config.toml
num_hidden_layers = 15
hidden_size = 160
num_attention_heads = 2
num_key_value_heads = 2
head_dim = 64
intermediate_size = 960
vocab_size = 5002
hidden_act = "geglu"
norm = "layernorm"
norm_place = "pre"
norm_eps = 1e-05
positions = "rope"
rope_theta = 10000.0
rope_fraction = 1.0
qk_norm = true
attn_scale = 0.125
bias = "none"
tie_word_embeddings = true
parallel_block = false
init = "orth"
init_std_qkv = 0.0613
init_std_o = 0.0686
init_std_up = 0.0613
init_std_down = 0.025
optimizer = "muon_variant"
learning_rate = 0.0121
lr_mult_o = 0.628
lr_mult_down = 0.7
beta1 = 0.95
lr_head = 0.00833
max_grad_norm = 1.0
warmup_steps = 0
schedule = "wsd"
decay_fraction = 0.643
decay_shape = "pow"
final_lr_fraction = 0.0
batch_tokens = 32768
max_seq_len = 512
doc_mask = true
train_tokens = 400100000
max_steps = 12211
dataset = "wikipedia_en"
MLP neurons of a small language model. Each row is named by its layer, matrix (gate and up: input weights) and neuron, and shows model dimensions 16-143. Each number is 128 + 24 x the weight over its row's rms, rounded and kept within 0 to 255. Numbers have three digits each. A neuron's up and down rows have the sign that makes its largest values positive.
After each neuron's rows, "fires in" lists the words (lower case) most often at its 100 highest values on Wikipedia text that the model never trained on.

L7.gate891:095112151083078100136147116107125119148118135117089134140082131156091113105099115094091178144142093112105111142144114124065168137117146153092125107084119119125110165117149096150131157146137083111107115153130093125121074124122168140109152165125157168145152110134099165108073142165141128097140135171145140139133106142111100140103100111146144102115122135080137125100128096133109121143120
L7.up891:138174110127117113082131132132131127116147105093142109173169119155157132148179108156157083108151155112121133105152147126151156115147129143087095148096114122158137129121122103147140151116122062122146110149111155156106137100146114130134141111121162114120142107097121122129157133145166149182133195097101065144175124165166135143110155121093115105143100158093128144112109156129090145136142
fires in: "of", "friends"

L11.gate499:094095126116112137127137141137157131078151123153102168150145123139080072130111162116129101140148139104122117145127163139131108114128149079127132115110103129101115123124133122139108110120171138137134178154151061126115094112111097101158111141110150146104145103142117144153145126140106187157147147130108103144160165117110080168141126143164150131159103153159150156097161128092098110118144
L11.up499:108098122113177163122137137111121065116122117113114152152139151155104105158116106088138142093109104147134162164134123143112138130123155077110140111155167149146149089103155169155135143150094128124114139113084102164152146105126138176141117104100098115095101126147105142150109154103141085163102107115116148119120141130111143132122118138149152179157132162134176122114158118140143155112105
fires in: "the", "are", "as", "be", "is"

L8.gate122:136089117102161156168111118181134118068105128153123101062159095143087143105092116138122150097123166119139088140163112153115143124151124143117129127144116149136091128160126117166113129125145164149080121120120140135132116153120156182130114067134154109123145141161096098137128149134117129101141126134130110150088156139141099145098156104141141101163129076130159097110129101123118130106133
L8.up122:107118137131138176161107137094099128107176134143101131120102148110166120144139126121106111141174164107144042114090131096137128108141143152146129110105098123097114113106137112111093111119123104112097113146136121131135143108098132119157117124122099107121120103176131116112126151111166147154117144139096102203148176139108123136137166155182136093179142132099113117122108117117120126105142
fires in: "as", "appointed", "named", "elected", "complete", "create"

L11.gate828:078093100125147056155165138117106146137087111112126126135110136123131124145105132155075129107127094116100168133118122100129107106078125081134099113105130156111135140112122098126140127153103147173128111135106112120106117171110115132129093135152148148107149127130136150080165139177139121106129186113128133124135167128112104167123145130155129068139161134126119129110114086163149174106124
L11.up828:110134146166110136122168172109130094110146141112118155079151102143169149182097131094106132117106147130151099156152083138154125147121132115139123131088149122094117123178128125190153172109132135084102110110137104158160106157147106114107127150131134058091139132099122127137113116091122172151118120121125105145120132105129108175119090152110115133133143120161125111109136147134103144128137
fires in: "the", "head"

L11.gate844:142135122143126157129116108160076120141100109057133117129157119130129075135121111119097092108161137101136061107139093139122120103151123122128108117137105103127135097107123097152129196112110114145116147116141129123111097131081139066101134128120111109134118121104084140154108153127093094142111118112107166109135175095129165143080113082141093147127115134115125129087085135103112119102139
L11.up844:118126121087133136138117095087076122112126107111099101185136094117106134095105043097097083095153085113080107115148117132145117117114104081098113127111103102112073119113105109098120143136128070161107107148123133140138117126107103157106117143114101082132120144112106157145103106103136105126105127116126150108128126099092127116106094121133089133105128107094096137101108147146143102122138
fires in: "of", "for", "reduce"

L11.gate889:124099119154095120161101105138116081135151116146134114109179132092133105174102088109121101134140084088167116128121156101131161153137172111120159140156138157113124180140108119150167158107130131096114125103141117154146111119116106137120129129112120133155152119111118204129117110061099139124154115111096138145124109083126081105171129111123137155095147105136131178092116108127103127117146
L11.up889:148106102117113070133106129132077155110150149125117137172116110115154142103106112125104096138145141097152103143122107190086142138143166132154156178126107104113135145111110119118152135140100065105131149120131107154107135135058114130151135128176103107148108094135127096126145158097102074141131164127103137114141087172106138140143106110125143110141125129088108118089134122145153142135127
fires in: "at", "on", "for"

L5.gate941:152172136079169145089125135159203114094131144110134108143099086142142109143101119123137122106171121117106096159120123158145116141122104116111154134106082124132122146142128111104123135117113073087076129129102111116119156137112122114150117129113121136131133138119177123135134141151142091071103115150121084121161104112140085134126115129122138141114156122085110124106169098156125130092116
L5.up941:176176131063093150126116136143103122103111132174166117145149111139157110108122107135133156147166057123121091137082133132132170164163124149086131110105133152145126110149123129129164123131109110084072126080128149116133128119126130107158129074112106155135154139122163124119117129134147125106121103099069121087107135109105138092124112094116195160129149133105147140107117103122148142105121
fires in: "and", "on", "sexual", "about", "of", "mental"

L7.gate492:121134165163139121069121097138148129101157136148144145142154108139120086120167138187115138129104166124101093160102133139136129083104129150149122151106089178083133092114113107134139196168100112182112141146095121126115125164147082106100133171145098139173114098145101121090140117124089147118110155132131133158129114087113121156150138138138152143146092107141104092131100086140101128138122
L7.up492:133137158183080083089163177155096115125116151086082107110127126059112101119154122153161144101122118115139145121116116133130113158140145089154131155123146108152117155126128117098106122096126113085141144156155144116095139117152121106103150101114161106159136097161108088133167154101110094164114139147145126145097164097129130123140133109170104106136142150109096148118155130142176137100154
fires in: "if", "that", "whether", "though", "how"

L12.gate667:113124118141087108112092134119099102118093086136125122132124113099131148147170127079146114122151125124144064139142161082137107159176103108129104129095122105137108140179137157136126092143134142146170151097100111149120116122125140121135106142096122127139113100150144110129136119159118128183156127120120121119083118140128095117132086165116146116112130115181108152157146147074120155150118
L12.up667:144138125144157135129093146121159099139079117142109125173147121165156114138139132123170129127154137115153114142117101167099109145110166103171138122102136140146122078129125111079095134120124159111133119104070121157125161137125124142186106144128127088157151106134144132122056142127138130093133130136134141106115145155119094162137110133139125118120159108101163136102144134120144147119183
fires in: "she", "i"

L8.gate379:098095136130119154131152178069111097149142144114138154128136086143097175090106120133117145126123096139138115116152128125141137141134121144122126138107112157131092167136085116167149178129140143103122151138127134101123147097123113142179125096162162150131114120129144132104137149050145154123137121170152094124122130142164131103092117093140142149136114129165132125130119131149134102126100
L8.up379:106075145125114148144150138190115095120135114080164133157129122139104144114137111124137112087139107137172093080121121121149113136156122155115152142143131145157120149130117113163140112160150135103122121111096120119096161107126158084212126093149138114122106149124115139150097137170142103115107168142112118140113167115131204126141083155098163119119111129122107103145148104122138138137151
fires in: "to", "had", "originally", "only", "which"

L8.gate25:119142129126113126136105106126147155120141087115130123115074122121134106160093120070140123074113101143108110153128159150147131133125118112115127189108125158115096144144120127116097136159154132092118126111124116150134121140175116127118120131099095132124127132127154079148093137075050100119110111175183123145200116082118128148117131083132148117124095151095106148159145115173158124118152
L8.up25:132119133116101129092123150139150155141163159102145146141125120141149150155165163150114127107105169136110166144181136127133105151136093120110163116136161144167147192128136149143114120160181135130128142140105103111142132099118155120144120131123118106145143142108153123080095133091163091178150137094121111146141123086160152125124167151152118122156146138140175127144142118168143081185160
fires in: "in", "of", "frac", "from"

L11.gate360:158114116109131138148119098126120144184074108123080160159160098164085103111185130139114090131143144080135114127089143150116107086145176128119093155120128100132153140100159129152124144138155139101091137141151121125117119114111150106144128124129100119091113151173121128127087167097127110059128162137124130080078126103151136114125138122151173142106131168146099144100148113135120135118095
L11.up360:116130062129169100139122139137128139174119145138099176128136166119086121103085127110135141088139143067135111132126111126147113114096121119116116112097115115122137120144114160116112104130148190129117121117106141135156089069110094153160190120116117082122109106136084106171134127133148125104087139123141140111106147115166137151134120135127174176101120145146094103130126106082129155125141
fires in: "in", "did", "to", "by", "despite", "after"

L4.gate576:076111127141108149136087161126156137123135151154123147106134129174149142113139120147132117118114122124130095145094142160105169109121115145156110121151100152155113126144077083156093115130154151096063122140173113118105136145117098120126176147164123146169109089132108118167101123156125100133105171139128132087093131117146120143104106083116123114088116122128115162159139128119112156129147
L4.up576:106078126110130146131108138091093140150125125133139154099161139147155096111145152117121122151169124111149114156107104134142159151103113139162132152133112148139119158120181123152121133117130131174122172108152144193150138134152166127099114162134126129156087163134119170115077107109114119206110128157153136126103170124179115160128120088141138100107155139137155123162154167117148165107121
fires in: "to", "due", "born", "detroit"

L12.gate918:134064127136095113120134080134120126143168132136121095120141096115164134165178082096101098124079111118126102113153129097154142135128150087098162137121125128111151129115109157177153122100175159134125160091099091099117089106110183119127139119132127136112116108092126145116143110145085129134147156131110116079195151124133123099110115098144125125107139148109152117107145107165105096148156
L12.up918:152081142145171119101113108113103148168183111129123137167121139151119116169115121078089114141104148166138097130154106176142147131151153107113156125115099142112139146144127101116148135154158114127092157102099127136122137139079125110144176127117176099138115156131115176085122112109106162145106163135128127165164171103121157111115084126141145114128108104121131143130112114136155131120187
fires in: "of", "from", "around", "with", "in", "among"

L11.gate651:100140109109100133093130099051098171121133154137094099131115093175143160103136151093164117072128084094112124093118151101140097136112142107115129137102132093101119153120086118094125127094151110150124129099137114127142122120069161095124169127142139147162120139169100123130105135123090136117119110109122142143117146132150086137113135134139116152114116112159125140111132125162078152087119
L11.up651:113084092095119150107137098165126122122138119089087166134117150126142142189096112148137106102090093133124159167143101135111127130133149121107111148144112131128157112177133114099113129117131137144148144107106135133094129125094096137125171123137107161152111180147114138164121137100159130112148168114186128133158125116116095125134125131141160145144107158123132122090160176132093103162138
fires in: "was", "a", "in", "all", "according"

L5.gate657:098092153136144123096138127118070103107154130140156139115109118117124122128138088118089143140121114193120113110162123120124133153151143132163122084165165117188125164138152144175120144132143126100102137133142105128094114104182093130159145118145163114123150116156102137120132143155152095149122152147146136092119120114126152135144051166100126143094102104117159122139136156154157141076182
L5.up657:119119109130138142155115143137092158094119141130137125119128155145104137146165101089128151107160112125099142093164129133139113115090100105097115100109122133141134108139134095128083182134150157127097116144125119131153154135126141143089111167144136129120143065154136121159108144134160157116132134139128090108136123121073128146144127082152135096090179074118132124109138136144132119140066
fires in: "had", "have", "has", "elfsborg"

L2.gate379:126114120137102108132127118124108096128135098143108142136138138130131132132150125112143118144085119110134117100087126117151131115188114134147151146121164088106082137148159145137108161127162124123092162090167111168145091143062163158139129101142086156083132137180126130129125150105123107147178105141143151098081141122188105164151090119125091103143132149130146120136133155141074120129109
L2.up379:140151145106147137129121112150103105124137149111082116103113116128150128072161075127127139119153153130091127134071139141149144171110167149156104126108150141130107123139118114081148092133131125117169115131096132133119109106093152143166176104138105131136130132111127111147108086141122097132123141078169091110118109098088141112133106137134187114105138124078134119075119111152155143077126
fires in: "made", "released", "given", "received"

L7.gate6:115133150107149146091105112123126089143133119107128135097108138171152124097143118113065141134096122104149087157130162136109108085123116134119107151087153152070102164123119123170132148162119172119137154147123164159168133133117169100116137142104150097134155075113119175128092135082094116116107153127141137156157130109195131139112078136147127115100108123124146128127121143136129140166129
L7.up6:129145187149154129106101135150110127111154109141093176180144160107071138093153092110123136116131086127093132151100131127122097110109106112123154132138088119126124164133113117122161124162138129174169170093121147108138151121141141114133150154167133108132097116127088114121118146125065142170117120100126142148133186085138121096106150133113122143134128108087122155129140109160146138161136
fires in: "with", "after", "giving", "without", "in"

L12.gate402:118136135101118127154114118146193168150139162161201133175132092112116138121160137107132149150181120168167127165110154119100087134107128137139105147105170178131095164117143132131152127106158123151141166118140156113102118121107103119169142108108103120138160135116131168138103104110144132140143135139146113089087147139147122098130140113103135085094179126128117106131154145074133091127177
L12.up402:097110156168136176098109117129127119093129151165125121153110105115134195128111133131154185177135142134139078137120168129133103150140126136118115155174156137118134147133155113154135142082153159133137125097083097106142135144148120158128119138108127145136139159110126117161136121206093137118114139174138089119124165081148166137110146159130125145119124129145104152138103114083135142110127
fires in: "has", "have", "research"

L11.gate296:115099104128108095156134173123130099139091140097126104093155148103144117144089119155153107134134143140171137124152124109125176130130141091165090116137102124108164125083117157126155179159126152143111134125149137109131089139131108163123117134113125161168085125119155095153136157139117092097129140070125105151137135122127052110153115133179129099142098137156103100126145109122158147095175
L11.up296:128157070124126135182140116128142115139152092167121121125164188125104155101087138104124149092098127124134159132125054150147160133116140089117111102119134060139150145115093148145124109141135101154111111120098105155103102120114092149101118160083124121116172100127079071128138158116105131141124100140110111150114141092153123113145122097123151150155138125136119134136096126118126111134122
fires in: "an", "a", "to", "the", "or"

L8.gate769:121130122136152120140125086091102152122137121133058096104145141095119130116144117113114132148107186105139158145098139134095095106101143126126125144096113073163151121127122099125102178142105125172113129109068142142130168121113092123161109175135109159146107162126125165119150120083109154180117131160126140133116109100159110095107163130143124120095084111117133088121156075144122113102142
L8.up769:149139151135145155119103184169141076124137135144097141130105179129121130120121123149111137124141108158124111111167114164135132071107172107135156164135127136106129198126124122098124111136106116124105154152099129119125093107135111166129145135110127137132111122154075135086114129178115093125126093128133148138135125091130170127162087104123093121140182115151091139127129156104103085127113
fires in: "with", "as", "so", "if", "but", "though"

L11.gate780:110118096144180128136118109134103114162131147131143114141143091098118112130119106134166101163163156121121101138104109092177164111160129122100108130116138089146122111137128082150120130078120113160091126155124088105149088074138150105111155138133139148152111142102132114138131115125135103172122149111132113144124129125141101134119158092167121129180123093131119164157122114152172148110104
L11.up780:104133145121106143124148126175112114130133153133165122156111164121088139147148131145109135084078085157124130119134117118119101087105156105121115114072163107169130121119114127204138128154138121130131109137072139122119161116159136109185100105134147135155123154088144123144123153068130099129126054139123144152076105162164172138116110119142134114135130120149123091149153155158139107119100
fires in: "as", "be", "are", "of"

L4.gate743:162157084099131175161115139138080170133145080152125101125102096149128163144117166176184127131104129141134157127143137125174131121132153112093149128103142161151166181136157096201158140139114158122091143080104119143140160112119113152111143119135119141182115095143120156166141133138126104139137134138128150137165126136120085090155082130146125151114141150153156133158107130131151132143141
L4.up743:088133133145117158162111111113090145159137143140111126120133100181132153136124170139153128151106125153148117133160112143133139111094136117100126172148146128170150100156116115141128124142128122147079167110157119111162142124168114157093084141160096101207124136144181142108098130160154159140090129154107154090161145108100086122099143101141093137094125178127131152142155144135143116140118
fires in: "born", "tamil", "life"

L11.gate813:104151155099132137134163124094101099113157125138127104120109113136110132119125114110140113125142100165139158140085151137155132139088119176159140125118149106146128108090162121087149141100096102122156108168137127110159117103111145114143105171093113151128136106133134121127141115132084112137110139174136146090096148140091141146152131159132154073130146056147108154135156123156125127134090
L11.up813:133107137111102139086125135131131126110163113130107138161161096108120128131101087100134140141151115121144079152140179077112127172099112110126174161147121076132101114102113129160157110100151104108128154149122134112105101106183095099119158132101149128140130147130126106130086132131165123111140119149118084092167148077140124076144141138154131149103145120151074133115149119115138121161098
fires in: "and", "have", "to", "that", "has", "which"

L3.gate126:141135139094129133106137124122115062107108115165150105113144125136136145114157136138129134144142090104137107099119176123112131134148110065107136136154121137126131152092100090110087103189099078103120093107117150106108150142119156164108158109132087143116150091142133135119134161141134148133147191116142161103116137123122141124189124128138145131115107097107129131121097112120107163076110
L3.up126:144189127128172135128116164143096101121127129160133145151110098114095151157121140119132146133128130145079105116141152128140117156114111122115156138145123127077091104163079125125113093146099133109154181136129096128150164098084131187128136130157123199121123077112107123111132142143124139124116168123098137121099117150130105093144102135097093103133116188159159124133129118125112116136118
fires in: "an", "up", "volunteer", "animal"

L7.gate764:132152116132142119133109122116124085150108125118111132149119116141135125097115107120138130122100117122127133151168099119111120147144130103120128139152147133115091116094099103188150106093088115122118127122147084127119120115132128125142100103145158143111093132160121139148176107105125123181124106121099125117098136105147149071150102116154122114123114134148097101143214135205103175111099
L7.up764:064120114156090152147143096097119100146170099103145142109087126103113124155133104136143124123135102121128122065161111145150149100113185116146091120119127123147141111124143076160126150106145104118160184115117110110100144102171115122102146119079127130155122119190119131157125149121098158135110130157090112153155115146142123157101095115096098132133158139121133123157128091122120164137123
fires in: "of", "had", "the", "ii", "viii", "which"

L12.gate927:108128106156122122141123101148112106141153146128104145127141133103138116133059106111121081103138125147145162117137127111172121128084078123087123122119121120159163171140064115155154110176139106124123128117094104135132128164074117102137123107118160121119143062109117111154139138099108160135138115133059153125139170125115154174133154083125131135149138133106118146126116098139122141157116
L12.up927:090130119141161124157119148137109126119128126084133140145150123120135129137121107141140087144168113126134136140146118146193121117146127124139136176123135117146128117125122100171089152143111116118114107124163111187149127113094125137114161151143139135117130069128148140150170094092120146141158156121132105164172141105139171126111114117149138135126116120121148143141179099114142079073129
fires in: "on", "for", "called", "named", "as"

L2.gate919:092123114143140150124138145127149146123139110133163152141132146155185150115116132120102119153123151145154117133134186147153110142099116122138142142139155150127103125137152122144133145113134140155124159129116119188097134064122104124176156150145159153129080126124128108114148158150146139126160154108127127160122132143133143134117139141134172117139137159140148139142129110166120174192158
L2.up919:087149146139135137132134119112108141083110092105132162128129133145111145106103093121135154154144142117093085111165178151122116119089129132161122154113127145137112119140146148143129153135143138150114197126110124169102117093133122153134103142154165116148082133138172067096126136145120148063150118151146111161105123105128111135118136078163138127083164126135136138156115092139137102150131
fires in: "in", "was", "is", "on", "born"

L11.gate681:139189140136110119147160113130147112137197070111156069138180135114129121097161127114099121128115095102149118141134084170116110142127091113154107124133136152149172134102127175145165121074155097107151146103114120150103106115104181077077152129090139113125149144157132124142141134115132146133134140148125131143107145129145104140091121101102108124136120121130085102124164100141147144105167
L11.up681:110124133104093136143111144091090128140131156100117135151126144165160159121097111104116139208120156134137122143124154174132109146146135137095083080117127136127118070089139120119155122134153109081121160125139123101130151163124143151171119150141122129113150140120131112154125079096112115143144089138137133108152154159152179107127122097091154105086118095161114133121147149133092119130093
fires in: "of", "are"

L12.gate478:117151116113143089086166074122112088140126164116156123164076155108105147141160144116128100160114166106158150140128152114140156138113097166123107168109139124104116113155166106146090082139103118131134146134088135143110150088127107122141142142111177164087127102112110066135096107150144159133160173141092133136129088152144136139122153117134148130109127129118118121096084084142088105130158
L12.up478:123134082175110127146150130118155104130120121106124108152156120145089147079131133086129091144129132113157083140111087135125171125122141153095114177107087156146184089128104143129076128121151102156153164126129079108083148145153117107150123130179148137126127124095156122126135121136190130116147148159135108114114119135127094148129070123165134152134099124092150136132114152139125142107130
fires in: "i", "if", "it", "iowa"

L3.gate626:097135136107103119132134130121128107145140085087146114154130085137109087129152108159145117134147136146145131133115101144143165154145155165184094078172099090123189142147096180147130167130146165127094146130135111109099103109096133118126131103137106150114090120103120128129148098127138117111116151146151125121093111143133097108157140109157093144087138132131182072139157088133102203142142
L3.up626:150128146110133088130106174078132136156139142134132148132203116101146140118119096112115149124134151134072111129158139109166131084151139115140106113150151141117101134117165119149133110088159109137116128124153143098134157111128117178172109125122120148137131149116121086146150165138095156135137137142144124179094085138151112135126096154140170106140185114120137150120154142161137154118109
fires in: "is", "of", "does", "are", "into", "can"

L7.gate159:110112129080105176131105143115140134134151130130089139085168126154107069117120159138153151131095150087138131119133113126116145133121144159123165119142166099126143118109165134158077151119094144061110132146114134177102147123139096100124126125096117114151137140148118171143133127126163113112116124111160136114124105125117111103148155147098103127149114147101165117113119158139174135089184
L7.up159:144155150090126129122156100158172138132150125124141152142146118129104175080075129122112102098123126119103143134174143111136127110123098126104163109095092145118127182125120173128131164084126127134105112119089138103109154152097127135107123120118155106103117137156115135133136143113128140174127153133138086133153155128158106131121177117119138165116111118153077157087048170121113118104179
fires in: "more", "very", "higher", "less", "greater"

L4.gate346:117174163100093143135153086144090109144128153143117090156153125142095115163100119127104164155103134101137102157080130116162113115085154107110114133103142116168120111124148098130153122085106112135121164089126180144163120125100159147121135097127136082088121148089165112097163123115138085132162152134133147145143168075106113159064151097130134166145116151106128135135151100096125129110140
L4.up346:113102140153146106137108106160147125111107137140083133096057126118180155142136159118084110103109123133132137114083139131105143141128107152138129126134133128155115131137137105138127136110135093135108106137147117105132127138138115087107122142086140136174124092138095146117089115174099140110151108113162186152157109124147127114076117120107136103106116124152093167140109190081135134092105
fires in: "name", "single", "originally", "album", "band", "song"

L11.gate636:159148124133126117167140138145140094161142105134118169143156090157083143147137131083115143151110133143121153136136113076118140116124124147109127123186188099150146125131117185146176138095104140122131141129111097139088084112097124145109162082121120132168132099099111106139115101109128125168139154109090144103134126150086149152164155157132172136178136123131130125131123147136146122092153
L11.up636:125152144172146144130134163177222093153106098131154161118101111106112136117097127133137150100089157151175146162135150130105083117110115114149140106095131121149144126095144136156132108160118134110145110162125154144137121113139132158135139145086117087111117153121107080154168128132129134160109104135125160138143137121152134139124164072167159127136106079136102092142146189131110113118140
fires in: "more", "a", "and", "much", "very"

L11.gate97:167105136142120119116174109162105142151125100128096120106121166103106117105104126147109146124137139099149157105094137126155141150105138128132099149156082107094152120119101118155137115080112139142161152104133113143153132122153110124125115124099169126116111156139059187193148161148144133069164137086127113086132156116129103118134114158104141151130118102121121108139140118131126126158113
L11.up97:143110132137082128124145100154151109075137119135161119145109101095150135117119117124156091058153105144118089125137115165102125099156116122132136162158146143121086081099154137105132124134105122203133129130089120127107161123107104101113108113171135110139143123111094141114149105159102112115096126069098173133137095143134130107133119111177151144141141181130113147118129126082098151127084
fires in: "4", "3", "5", "6", "2"

L3.gate15:126139083108122139099081153118110115110101139147139114158138103121083072135169120071086109115109154115125139143128121118134116136125112132135116128138160076123136109109115135076129141112081116159128121145154150130103134121127097171149132150152159144166126156142075146097095123150143151121150182116157132143110160131133132098135133116170115100144118096130134167126126145116139127126174
L3.up15:108144114100105091090079147128154114122130138088121126114088140087147091107154107151119112138162134093128127145144138169170172141129103167133101149117151126134113138125152123102120193127108165090148119141120168131089119138099109146142099102126141150126069149131116106172109134156161136126154136096119075105117149134124160118125126118143092089136117144134109149133116171104141130116172
fires in: "of", "some", "bartolomeu", "reducing"

L3.gate103:107093143118113134145169163134128123113130134145156129149117057126107133097095123079096092134127143135174175121115107142131095134154142114123120138115085145142077128131081144137124128129098123159129107109154165111115103127114132125150161102125132146197148134121121140142098126134166099149167081116133142134100119101141165123145151166142123143121120136113114088096147136124146098112173
L3.up103:148132161151121101133111111128130079117126164103127081117125129111141134082151108163120119143071147134091143114118118116106154166138152117130110107135123151118139095115078108088165143163106150128091126144147130136143125086114109113179130142141118161134117108119099142096073124158151141123148138117116128105110162117150125177096139107153098132085122177119110131127106179110114127101148
fires in: "of", "complete", "hematopoietic", "reducing"

L4.gate134:121122132118109135144126104160162121141106098116143115100111163101114078106134081142118129149142105123131125126127104082125154152136125143114151125127106143122132150134120100075116138136102085104134098148118127117126108077116082115110121121121126124157103097120122108155138162130081116111109091137179112137150096121119134176096095139122164064177104137114111106138137128122098139180133
L4.up134:136105116108121131132107137141156090107129119110138132173136105127165107075165128141133133175124096139160130108154154166120127146161172153140137122139163152132097157106144100087134099147179109143192104141120124136095117141114159132107115104135128120109107126104118149128150144112160117097131101094168085174143128108163110117096111122097061107185125117105133145129159115101130096123108
fires in: "of", "bucharest", "pharsalia"

L12.gate288:106126135124133142106127114099149099124101109155151129123113144168111178143155120142114147133159156114149115121136110112096115162116139124173150121143106162161091118148127130156157173155135143103125158126109071151079129116130149080121137119142152116145100145189123136121171082106145123150084172161148123130114119131147109132220140084149110117111155119097145114129131079137112121118158
L12.up288:103140118113108100067133118137105119139139127158134083131188109132092062175131118115139125121088144135155130122139103121142084096102129073127113110101109135108111070128115162088127119116100092186120087105092168142126131142142127166150139127145117151113162125139136128130103110123109133146067118116156149105122117122134114116116076104161160131178152107106158147113116118139147102115088
fires in: "had", "and", "have", "has"

L12.gate506:127141139175102146109110120152115111142080150131129145146140132149159128156116139116141108128142125104098131116101147159127117142108165112109102151101143107152114145134192181116132111100118141141074157148108116124137129128068088133153125144125160164149123135148140132151137154103077126072106142126125138127130096113095135139125093127147137167104127143128137167088146126145148107120115
L12.up506:115131084109136148089144148113140138095179114098146129101147173079092137183082118134069141144139149100139097146154138097095155131123158108173111164165139133109124126154106125180115150138133144136096100128104114115101109137139110120132195115093132152143132118118128159125151128160134093102133146171125154102130135165138136154160138133116188150115141164116082140133137133142144130167138
fires in: "in", "of"

L4.gate830:162112126098080089117111107148109139124151119125142124132185072141113165099118093167111151112107138105121118099133138088132161141168111125135102093103143175103127141158146147138149142101118125093114115144115130117127134146133118152095158103102131144070131070096098136115132122134102091141151124143146116131108132124130101132146071121130153152152141131113135089128171163130118135112117
L4.up830:127132142140175139130180118140142152177112140137108100127095141143121140141109123134137111109134138118136097132102156152149115142119117130156143113146122130121134137061145111081097141153125121125157136085172121110119097118111139136103103116087109095095126094151133101116129112142104131146102092192133151087148133117137123151088109131138122115174148132142139134146177156094129129133143
fires in: "as", "poker", "chahat"

L7.gate438:107123102127114126130179115122135128124144107149086183141086109136126162146123142083163150131122117124090135105097118103135129145114114145118147102146066124087145155133100126177167104105134091107134140129144101121154114122155085133100130147136132175146119097092103135125189120127095124093140166142125165142154149066132123151153118090103121121108117130153135144147075130155121148087161
L7.up438:100203144119126135145165123133070128132112159092087148162134085119111105172154089100167148128121114140092138153136103137134148116142138138168120134111079122134119128074100147143105154124114123145105113121134112165137123134100103137079112099112117088160161133131133117125120102145103143080117146144154097125127127117150085141135125116120107176110118109158115201152090127151165133118089
fires in: "december", "september", "january", "october", "november", "april"

L5.gate898:126154122123129091096090089090120142146171153111127136144140098130085104152131101162158117171111132151138088121104081147087126156148117129142125116130120115134144160136097095122115144130143128133114133120126112127071141110084123118137152131097137090177162149131156089125123146126090140134112099166083102108090126161110122117098132163104136130141129106085131111082098091107107102082123
L5.up898:103199156111132123152110120074086120088129109139097125186138105079118097158108140160151170146155127081094141137106143180095163118140114116096095114133128161138146127135092132073095125125129141082121121120151127130120112138146134133090125097092177121127117135120153073131141116135149120137152127159116121106147110091103142079099101125136140130122118136129128112162104122165129104114116
fires in: "and", "to", "reduce"

L3.gate590:150169170136120143087121107147124114080159121085095147108101129123135181127126096130121117155100127145143133152142119120138122107121127143138134118137122181089172158125116147096175137105114122106145163108148120139110126162106110113085162110170108155139106109143089127123100147098174114146139144128120118107098126125134151138133186118146119104104138126156133082171093107139082106114151
L3.up590:103167192099117134100123161107134129123108120116109153144073141130137094129133115121123141151114104174132130131180104166176142096106088133141157167119120128157160144163099099114107144115088116166124140139117118075124123134126110100142150166114084114124129117178159130106121157108107122142083114118089115135117135168165171102115122148148093138132108144134129107143148126080136122124175
fires in: "while", "if", "time", "although", "though", "because"

L11.gate742:149170148132151157096149109122111114119131142138152163140142105126138146105124156137100123144133116160146136121090080147117149152130123161148096134110156162109155128125118130121167125119147184093137177115156104167134129083107106153105144133143163181152146122139120078119135115113117123101153157157130146143147115094147150110097070101109099109114109140204116124135151164132103132096189
L11.up742:165158143115152142076153105139123131137143147164110117171152106095126149127152132122122135151160153137124148131105125153113148137157143122169073114158110129095128120123139121079141151129113169135094157105128097122184109125158128194140099089154120165147145079086117111156108119090152108145137160122120169148131070133144148139146094095129125129118136136121154134101135120113135140076144
fires in: "that", "december", "end", "november", "because", "january"